{
  "num_hidden_layers": 8,
  "hidden_size": 256,
  "num_attention_heads": 8,
  "num_key_value_heads": 8,
  "head_dim": 64,
  "intermediate_size": 1024,
  "vocab_size": 2048,
  "hidden_act": "gelu",
  "norm": "layernorm",
  "norm_place": "pre",
  "norm_eps": 1e-06,
  "positions": "rope",
  "rope_theta": 10000.0,
  "rope_fraction": 0.25,
  "qk_norm": false,
  "attn_scale": 0.125,
  "bias": "all",
  "tie_word_embeddings": false,
  "parallel_block": true,
  "init": "normal",
  "init_std_qkv": 0.0302,
  "init_std_o": 0.0,
  "init_std_up": 0.0302,
  "init_std_down": 0.0,
  "optimizer": "muon_variant",
  "learning_rate": 0.00842,
  "lr_mult_up": 0.867,
  "lr_mult_down": 2.0,
  "beta1": 0.95,
  "lr_head": 0.00605,
  "max_grad_norm": 0.5,
  "warmup_steps": 200,
  "schedule": "wsd",
  "decay_fraction": 0.566,
  "decay_shape": "linear",
  "final_lr_fraction": 0.0,
  "batch_tokens": 16384,
  "max_seq_len": 2048,
  "doc_mask": false,
  "train_tokens": 166900000,
  "max_steps": 10187,
  "dataset": "wikipedia_en"
}
MLP neurons of a small language model. Each row is named by its layer, matrix (up: input weights; down: output weights) and neuron, and shows model dimensions 0-127. Each number is 200 + 40 x the weight over its row's rms, rounded and kept within 0 to 999.
After each neuron's rows, "fires on" lists the tokens most often at its 100 highest values on Wikipedia text that the model never trained on.

L2.up520,216,189,218,155,199,201,182,167,163,220,191,223,198,200,198,143,189,239,197,165,226,263,203,140,176,205,207,234,152,167,196,197,234,200,150,269,121,188,146,198,201,223,246,237,238,142,258,155,260,160,231,189,164,199,274,256,137,127,194,238,173,244,225,225,135,223,278,179,172,157,231,174,198,229,191,277,201,139,185,182,164,220,219,236,237,155,217,217,205,171,245,168,203,198,198,174,186,181,166,275,241,216,228,191,235,152,257,191,179,149,237,197,187,165,190,155,226,153,170,153,191,175,278,216,221,127,204,202
L2.down520,203,224,249,149,273,253,166,230,138,126,200,266,233,201,149,290,169,232,203,180,189,275,290,192,199,166,127,184,183,199,133,166,241,189,149,248,186,203,175,187,239,177,261,215,197,231,196,140,243,165,259,176,174,281,244,226,149,133,239,214,102,221,139,192,178,265,227,125,155,236,157,195,185,148,213,239,207,169,215,116,180,175,242,228,238,220,243,206,193,183,171,230,152,233,238,191,256,240,174,226,284,148,203,162,264,210,209,166,209,157,219,214,212,175,250,313,184,171,189,238,245,178,208,267,211,154,172,226
fires on: " pol", " prot", " sy", " Pol", "yn", " mon"

L2.up923,237,182,105,188,167,153,99,227,178,184,188,174,255,154,150,262,227,210,236,176,234,272,258,163,214,182,211,271,218,249,201,200,176,184,88,138,172,248,232,215,230,200,194,168,190,191,187,224,177,213,204,177,235,220,231,188,254,183,265,254,259,219,143,205,243,224,189,205,221,287,218,219,240,244,220,184,194,206,198,176,190,242,212,90,241,178,184,147,168,133,249,195,125,225,189,210,175,220,184,270,199,206,258,225,189,182,217,222,227,242,189,203,204,188,230,172,236,254,184,203,204,142,156,192,178,239,97,230
L2.down923,231,178,140,177,166,152,149,199,194,239,219,246,266,156,79,272,194,188,202,156,233,270,262,167,226,213,173,325,203,211,171,215,193,234,158,176,215,110,111,152,205,226,113,189,173,172,214,167,125,199,203,188,207,191,196,278,188,184,219,193,273,236,166,198,203,203,117,199,247,237,244,209,182,213,292,147,159,159,176,198,166,252,147,70,180,243,171,181,148,161,229,186,174,114,233,228,167,242,242,280,167,193,218,221,253,219,175,213,187,186,212,195,199,180,261,201,181,226,187,207,221,153,169,221,255,276,179,201
fires on: " Par", " Can", " Sch", " Sy", " South", " Mal"

L2.up396,244,160,153,188,164,196,240,223,202,245,176,188,176,243,253,129,220,151,151,237,252,220,273,212,181,266,303,301,219,256,200,203,253,205,206,232,230,261,226,214,232,152,268,193,170,201,233,209,239,251,193,226,181,176,194,157,239,190,185,192,182,214,218,226,167,195,261,199,212,232,196,194,137,178,197,221,216,191,214,131,208,137,229,234,257,199,203,195,234,178,232,220,204,164,222,232,219,203,208,190,227,250,229,197,248,257,264,175,226,259,177,217,223,256,189,210,141,208,232,121,218,191,209,222,228,208,214,135
L2.down396,233,198,223,243,252,273,219,212,228,236,171,212,167,221,288,195,202,104,173,214,219,171,149,216,180,186,227,202,200,232,211,201,259,180,146,224,168,254,212,187,223,179,189,232,206,203,277,228,233,145,165,254,151,183,213,116,227,230,203,194,151,201,251,254,156,119,227,250,216,160,140,224,117,166,168,283,164,225,223,171,184,228,204,236,189,162,243,168,217,188,250,209,182,163,179,171,221,266,228,197,234,198,218,244,211,143,247,182,147,168,255,255,263,232,222,180,200,179,172,186,213,157,242,221,231,149,201,189
fires on: " rem", " June", " –", "att"

L2.up567,158,178,125,263,133,187,231,184,206,240,242,112,157,226,280,222,242,216,264,151,196,239,291,167,200,251,250,199,187,206,231,151,175,203,180,186,194,154,164,180,244,189,143,198,231,201,245,235,136,190,115,232,258,230,206,193,236,231,231,120,188,148,167,244,200,199,222,160,149,243,151,204,174,252,144,189,193,273,244,148,122,110,217,248,202,191,208,184,185,215,151,195,213,243,179,179,199,231,185,181,246,199,159,214,198,168,248,249,146,274,178,179,174,230,197,146,240,204,209,245,203,219,241,217,197,192,239,129
L2.down567,203,227,242,177,174,185,300,186,220,210,222,241,176,242,347,232,223,237,190,130,205,230,237,209,196,233,211,173,168,200,229,206,225,218,209,223,239,230,216,210,214,166,163,193,219,188,284,221,191,173,137,196,221,153,195,225,273,204,178,191,116,178,219,250,259,187,243,227,204,298,197,158,228,200,310,238,167,200,273,154,169,164,242,234,230,160,182,151,187,146,172,177,190,305,233,201,134,255,219,161,225,201,138,160,151,224,161,251,113,148,266,198,232,238,202,133,228,185,179,236,251,192,245,230,156,225,240,148
fires on: "ver", " since", "\n\n", "out"

L2.up87,133,278,238,173,207,147,179,177,250,128,185,151,254,237,152,108,189,188,207,198,149,191,212,190,227,220,222,183,133,202,199,180,205,243,201,238,223,286,90,159,203,242,156,163,180,140,130,180,180,194,240,143,188,139,211,191,163,181,249,150,96,222,161,176,190,227,174,249,127,187,247,211,241,150,183,173,159,208,213,213,264,101,220,113,170,180,136,196,155,165,248,215,168,217,185,234,152,240,235,203,202,157,226,232,244,252,224,170,176,245,180,144,231,234,176,270,251,185,256,254,220,219,200,216,213,190,212,201
L2.down87,179,258,183,221,224,178,255,152,235,170,165,203,208,179,152,173,265,180,185,216,150,238,253,172,227,164,225,214,230,219,186,235,202,216,183,199,252,204,160,159,210,221,165,168,157,168,208,152,181,204,216,207,177,157,218,207,108,257,207,220,161,226,151,200,176,269,168,242,183,176,192,162,186,170,201,185,263,281,220,173,311,171,217,123,156,215,156,209,191,171,212,203,242,211,215,212,245,180,241,183,202,207,250,229,287,208,254,179,128,326,221,179,255,184,143,257,288,172,235,198,195,216,227,172,183,184,220,218
fires on: "uc", " cont", "umb", "ett"

L2.up203,156,152,193,160,148,198,260,142,153,184,210,232,181,221,158,92,280,175,139,161,207,165,178,186,156,173,254,144,190,199,280,223,219,246,191,247,123,141,188,112,281,186,164,267,166,268,313,263,153,200,223,225,159,200,149,185,161,208,234,170,166,152,246,190,155,248,172,150,172,281,216,198,232,203,241,165,247,214,211,185,244,261,210,182,274,224,137,213,163,211,226,279,165,201,194,200,174,149,177,230,205,232,157,191,235,192,202,212,184,214,201,197,243,190,240,175,210,200,185,161,166,156,140,290,155,248,168,168
L2.down203,180,285,178,248,213,113,173,195,178,269,139,110,274,169,140,175,206,160,266,161,241,178,142,161,224,252,210,293,266,266,281,188,205,182,241,178,225,288,151,224,203,121,285,255,182,210,172,220,243,191,195,188,147,168,188,229,203,153,201,184,201,184,183,251,204,191,158,207,85,121,138,272,159,213,264,212,183,209,177,224,230,221,206,151,156,187,219,195,179,110,213,167,194,198,201,234,249,223,220,230,174,169,165,221,170,221,220,178,123,169,198,294,226,170,161,264,215,189,183,225,185,195,196,212,174,214,193,213
fires on: "ing", " home", "ord", " up", " death"

L2.up611,234,148,186,225,227,190,149,135,208,146,204,153,235,250,159,231,183,218,225,184,197,210,182,157,190,246,269,240,209,191,240,188,158,224,214,190,170,259,197,121,187,242,178,158,190,196,227,188,170,198,255,78,214,188,220,217,138,226,258,182,178,224,253,184,228,141,267,149,154,193,196,240,201,181,184,209,221,246,245,253,190,241,242,225,237,193,172,187,167,217,222,286,184,200,200,299,172,190,217,201,269,49,209,246,178,163,191,212,145,280,236,214,216,249,238,241,145,225,178,195,190,258,209,200,211,180,190,193
L2.down611,179,227,188,231,203,215,171,193,158,164,210,192,208,212,216,229,276,222,198,187,90,173,184,99,245,189,228,228,179,225,264,135,150,179,149,209,164,276,197,242,166,254,165,127,152,223,145,233,184,214,231,137,226,181,258,251,188,208,219,198,185,230,161,178,180,191,192,161,209,340,153,201,214,199,198,215,144,223,86,203,223,211,239,227,187,218,156,226,173,219,301,189,227,251,172,205,181,189,277,221,219,194,199,163,238,161,184,185,264,190,224,111,222,200,249,198,265,228,187,208,149,270,192,162,274,193,209,251
fires on: "arl", "itt", "12", "ether", "app", "ce"

L2.up201,261,190,246,225,172,211,235,319,173,189,186,277,219,142,198,195,307,261,275,204,179,204,154,245,208,195,233,154,230,209,223,199,200,245,148,173,194,242,184,198,184,183,179,204,177,162,208,185,160,265,212,204,160,221,179,212,185,229,203,190,247,176,266,155,248,209,216,167,228,204,134,331,295,210,157,249,157,223,187,145,210,201,222,187,230,137,158,195,257,248,153,231,238,224,156,217,213,195,243,228,213,114,209,174,130,138,231,233,239,221,251,207,159,232,224,206,148,219,195,184,198,181,206,287,178,221,168,189
L2.down201,260,191,218,153,252,208,242,279,244,227,148,208,210,182,187,240,232,245,250,204,177,128,214,186,205,192,228,120,148,249,212,170,124,200,178,202,229,264,218,182,192,205,206,251,168,167,220,185,164,282,186,219,189,229,188,215,233,259,264,193,183,178,255,195,240,231,142,165,176,216,109,162,193,172,187,168,214,225,195,165,237,282,219,302,254,126,224,207,223,288,75,231,179,267,168,262,263,255,192,215,148,155,186,168,240,176,199,162,186,237,223,206,101,192,224,233,214,242,190,165,247,204,207,244,253,171,166,197
fires on: " Q", " X", "Q", "q", " j", "arried"

L2.up684,191,203,91,156,217,183,158,216,223,231,180,262,240,234,200,163,208,206,213,217,205,196,205,185,177,146,246,179,199,187,230,183,169,194,257,200,224,215,238,202,254,202,197,278,159,225,263,179,196,240,180,173,204,245,155,170,246,217,192,159,269,151,248,177,153,261,162,207,202,163,254,219,209,154,169,182,221,124,142,242,151,230,206,170,209,119,198,148,275,167,201,159,177,206,188,176,181,205,190,135,246,211,206,248,228,170,209,273,178,158,230,182,221,153,180,252,229,183,244,237,190,232,219,277,250,151,218,207
L2.down684,263,204,213,187,189,214,237,175,256,176,224,235,238,183,315,136,220,256,187,186,197,215,181,169,162,148,208,259,144,180,195,206,138,244,217,248,181,262,147,137,170,219,185,222,211,258,261,192,171,195,165,182,179,158,214,139,204,175,238,233,270,175,134,252,202,169,194,232,214,215,96,178,173,170,225,170,133,229,208,202,207,183,240,172,229,250,242,208,236,181,199,189,184,171,190,273,229,176,246,157,156,216,207,194,243,155,122,174,175,232,211,173,169,153,244,178,194,141,178,196,207,209,268,208,178,260,190,156
fires on: "ide", "ach", "ides", "ks", "akes"

L2.up318,234,147,191,241,184,234,130,258,172,233,197,165,188,203,183,157,257,267,116,161,182,192,196,208,174,149,138,253,203,160,325,219,240,168,229,163,198,205,260,183,225,206,258,225,198,220,260,196,250,177,193,189,139,181,202,210,175,188,192,208,253,147,175,184,119,189,222,161,167,214,177,179,226,259,199,207,192,205,168,226,206,260,266,181,198,172,176,200,239,117,231,189,167,156,183,200,183,139,165,187,217,158,200,174,179,235,288,190,133,154,196,276,135,200,220,195,262,161,224,250,176,168,158,221,147,256,234,176
L2.down318,191,149,294,243,300,192,168,226,122,232,131,183,153,190,197,176,253,205,217,187,191,199,204,189,265,219,184,202,169,244,251,201,163,196,244,165,239,215,190,157,210,194,274,198,216,204,232,180,260,186,180,221,208,237,212,185,135,233,316,261,227,213,179,196,186,176,136,178,236,274,280,208,208,217,189,175,177,282,191,199,182,202,240,180,121,301,213,171,226,200,181,177,184,130,230,170,211,189,91,251,195,109,215,231,174,202,253,182,184,175,204,197,186,170,178,136,226,120,204,173,219,182,252,171,235,244,236,169
fires on: " with", "00", " million", " time", " Country", "illion"

L2.up946,183,203,187,184,218,189,152,290,195,183,130,169,183,150,162,192,253,187,249,264,200,206,222,200,152,165,154,204,217,220,130,256,209,245,190,165,118,167,157,237,186,210,207,204,166,223,177,142,194,209,270,258,208,184,177,182,223,245,242,214,265,213,243,228,229,100,217,184,229,205,200,214,299,139,228,158,111,165,203,193,174,180,201,243,168,208,221,196,195,155,230,186,188,230,238,213,281,266,203,205,188,157,247,180,130,146,174,173,181,234,249,155,206,326,202,159,175,202,252,152,226,184,179,169,261,244,111,307
L2.down946,215,202,166,153,223,109,160,282,192,159,149,190,218,172,274,228,210,187,204,179,180,228,169,166,160,225,138,207,169,178,194,199,144,262,258,207,178,240,240,282,178,198,102,181,221,226,252,224,191,195,241,203,258,219,164,239,250,209,221,236,148,255,174,219,156,144,155,177,156,194,255,208,216,178,215,202,230,242,224,238,241,233,145,125,209,188,261,220,173,232,285,186,261,229,323,198,183,172,200,215,170,299,217,164,206,224,169,145,163,138,182,220,211,166,224,180,213,101,216,205,216,174,181,219,163,193,208,250
fires on: " cap", "up", " name", "hip"

L2.up815,208,176,180,240,192,136,153,186,212,150,222,225,209,165,217,160,294,171,193,207,183,221,175,254,156,189,166,196,177,239,221,221,234,267,188,132,276,221,224,202,112,192,201,231,169,183,175,231,218,235,161,159,212,223,210,186,235,205,188,169,218,182,184,275,150,127,169,160,174,130,243,170,262,157,158,229,134,204,176,217,211,205,178,258,234,232,161,223,151,208,217,210,134,175,225,170,170,227,178,165,223,228,185,222,208,257,252,234,225,213,244,278,73,161,178,191,130,185,198,218,190,226,256,254,109,255,280,106
L2.down815,170,186,216,192,169,195,171,218,157,213,137,201,196,156,150,95,166,249,191,275,239,160,254,194,182,190,249,232,232,175,209,171,207,257,198,172,226,239,268,109,255,149,278,251,177,168,213,221,183,246,227,231,197,234,251,207,189,127,227,125,121,168,205,178,149,220,211,141,214,229,265,242,151,138,246,244,209,199,112,263,200,192,170,181,250,183,132,286,208,188,227,205,141,186,250,204,160,172,176,231,225,173,195,179,247,234,187,211,143,202,205,224,206,144,142,201,234,162,209,110,185,279,189,219,164,220,184,162
fires on: " describ", " prov", " life", "ath", " result", ":"

L2.up597,217,238,170,203,195,193,196,233,135,235,149,235,215,198,171,177,240,270,163,169,184,185,221,183,57,205,181,176,280,167,193,193,163,159,215,169,190,215,206,266,213,209,163,246,232,223,208,251,172,195,265,220,229,269,230,218,221,277,242,216,187,259,198,210,155,244,256,218,192,291,255,192,221,194,229,265,136,149,150,141,223,149,244,231,192,213,218,236,170,221,170,254,193,221,214,294,188,208,161,156,226,177,208,167,192,166,251,182,177,227,142,212,238,211,153,225,131,155,211,237,181,207,277,182,169,238,127,205
L2.down597,250,202,196,191,217,195,208,222,175,183,172,268,218,181,202,135,277,225,194,184,140,142,194,221,105,178,216,186,208,188,114,150,193,117,205,166,241,168,266,228,108,187,157,193,249,188,138,239,175,132,215,242,119,197,194,226,231,250,232,285,182,243,203,179,183,216,218,209,196,234,182,226,138,195,192,274,156,153,168,170,228,220,222,272,191,178,247,239,246,232,182,196,138,223,207,309,167,192,211,205,246,158,215,120,182,180,225,231,262,128,173,249,271,140,214,254,146,204,180,249,181,219,188,221,162,170,142,306
fires on: "gr", " Qu", "qu", " qu", "omin"

L2.up715,159,211,133,237,238,176,180,222,233,232,224,185,186,211,170,207,194,229,194,212,235,197,211,219,229,217,199,227,189,207,163,156,202,209,232,214,190,136,219,197,191,250,199,160,257,220,212,195,232,274,187,189,125,191,206,234,268,219,212,97,186,206,191,207,143,195,199,192,207,172,186,179,253,199,222,181,189,161,189,154,240,166,234,162,153,245,175,178,184,125,213,183,176,203,187,237,239,254,206,147,239,250,174,225,137,190,286,216,195,310,193,146,188,91,184,149,232,118,236,171,233,116,218,200,229,162,189,189
L2.down715,218,210,240,232,206,187,203,163,175,162,178,108,260,197,217,172,247,220,198,187,196,256,233,175,106,238,198,243,156,274,191,225,297,150,148,201,154,195,217,136,185,245,202,170,175,233,133,104,185,190,220,155,219,184,203,116,206,212,185,131,186,223,279,189,174,189,202,177,242,190,168,101,198,168,201,211,170,192,212,163,155,193,243,196,260,239,132,198,186,198,206,176,178,216,189,214,270,218,101,253,236,292,184,143,132,228,223,222,229,224,217,176,208,214,168,165,222,208,222,159,181,243,254,207,187,265,182,199
fires on: "erv", "hn", " Nor", ":\n", "uc", "ral"

L2.up754,165,212,172,158,231,160,201,175,209,192,149,148,231,182,227,257,240,200,173,211,177,230,298,195,128,231,225,239,238,229,225,120,232,220,178,136,231,206,201,214,171,164,308,203,216,216,156,222,265,189,126,196,252,226,222,233,225,201,226,194,260,265,229,167,158,206,251,243,142,300,214,169,214,170,175,245,227,245,204,197,274,287,203,80,189,229,237,216,148,224,245,148,103,215,110,178,189,192,147,200,242,189,192,184,258,257,222,217,162,204,175,182,153,154,158,210,254,178,152,170,160,184,239,177,227,206,231,149
L2.down754,260,207,176,178,138,92,163,171,207,208,223,128,119,165,176,239,254,188,135,205,219,147,272,204,200,170,214,201,222,178,220,174,253,180,179,149,236,191,195,226,210,196,230,250,190,139,167,183,232,121,134,210,148,215,219,237,161,169,185,178,234,268,194,200,182,172,207,236,153,254,205,196,170,147,242,256,233,247,183,137,233,260,152,136,192,201,181,267,165,225,201,195,99,148,220,255,143,160,227,217,213,154,146,231,215,247,240,217,193,218,210,173,221,144,162,161,238,227,171,239,168,208,168,168,262,195,225,80
fires on: " rem", "ount", " cont", " United", " list", " result"

L2.up667,153,284,235,196,162,175,179,195,191,213,171,229,182,256,203,165,261,193,213,180,195,221,226,225,212,68,180,168,241,162,249,205,258,208,252,258,154,181,263,199,212,277,210,135,236,260,194,217,169,174,261,162,187,154,206,166,105,276,144,183,235,165,202,133,214,217,218,231,186,163,193,192,212,205,161,196,156,208,199,187,183,290,203,197,233,227,161,270,230,158,196,220,162,198,182,175,200,177,198,154,214,184,217,202,181,215,174,216,163,175,249,223,236,192,219,182,227,132,186,255,229,217,175,265,235,179,228,315
L2.down667,187,225,150,211,160,192,176,180,127,152,168,209,179,223,255,160,193,193,189,182,230,184,196,191,230,138,234,233,257,195,256,161,264,172,183,148,240,188,246,158,193,298,153,150,198,224,177,110,195,120,211,233,117,209,203,162,160,218,165,155,257,217,265,130,213,231,272,296,165,218,250,218,244,205,191,170,182,212,152,191,172,234,158,293,201,196,185,201,206,230,195,275,255,206,207,229,174,201,188,143,200,180,241,201,252,221,147,178,215,182,267,216,185,182,231,199,299,206,197,174,232,177,223,227,202,176,226,233
fires on: ")", " Jan", " ev", " Dec", "0"

L2.up446,209,259,172,249,250,231,275,243,216,189,190,141,160,191,196,317,192,243,184,283,239,231,181,242,149,171,172,211,122,240,190,108,170,213,181,213,226,228,187,171,226,184,199,197,185,211,186,186,222,147,162,242,162,118,225,129,205,236,190,164,188,183,229,219,258,241,263,263,246,230,197,260,154,262,84,193,167,175,232,270,251,242,215,185,219,259,190,154,233,162,214,225,212,154,168,239,217,257,234,257,177,175,162,165,189,210,224,274,176,245,165,241,143,247,186,254,184,126,239,104,214,154,242,197,138,275,317,250
L2.down446,218,161,241,194,246,175,178,194,306,184,242,226,173,192,259,271,175,256,152,253,190,226,227,165,194,195,147,155,180,255,191,116,218,243,142,174,182,212,232,202,159,188,190,239,201,169,152,242,201,237,172,220,136,162,166,216,166,279,150,130,238,168,234,278,200,245,238,191,205,160,159,260,216,270,168,121,140,165,182,135,209,210,232,268,207,231,202,142,176,207,225,177,211,184,164,263,132,200,244,264,204,198,178,184,165,159,231,208,109,233,191,183,261,259,221,206,182,162,221,208,214,261,258,157,183,156,276,207
fires on: "s", "ers", "er", ":", "0", " station"

L2.up311,232,304,194,158,220,146,181,158,194,230,155,188,230,183,191,202,221,237,199,212,120,220,221,190,163,208,234,207,223,172,151,204,164,211,216,139,159,244,226,181,140,232,218,226,150,164,148,263,160,161,235,200,203,178,229,208,224,189,111,196,221,185,286,124,260,137,152,259,198,231,251,127,153,214,202,189,119,217,245,227,210,181,204,250,158,234,260,141,172,205,229,178,198,139,169,205,157,235,185,252,213,216,184,200,190,159,244,235,229,189,197,172,214,183,166,251,163,164,183,209,151,206,254,226,109,203,205,225
L2.down311,187,137,222,169,186,169,184,174,231,262,160,192,189,193,203,205,224,218,213,146,174,167,270,212,252,193,243,259,196,213,226,184,206,212,178,121,193,187,153,167,198,163,167,243,234,213,252,147,246,171,163,143,180,156,158,272,248,217,233,222,147,217,211,250,162,218,229,214,170,200,173,220,154,243,146,134,244,193,220,181,196,183,246,208,203,219,103,243,198,265,225,174,224,168,228,190,136,175,178,174,170,167,236,209,214,224,207,88,178,212,255,191,158,241,183,207,250,168,181,254,229,200,326,127,254,221,209,251
fires on: "orm", "ion", "aced", "ed", "es", "5"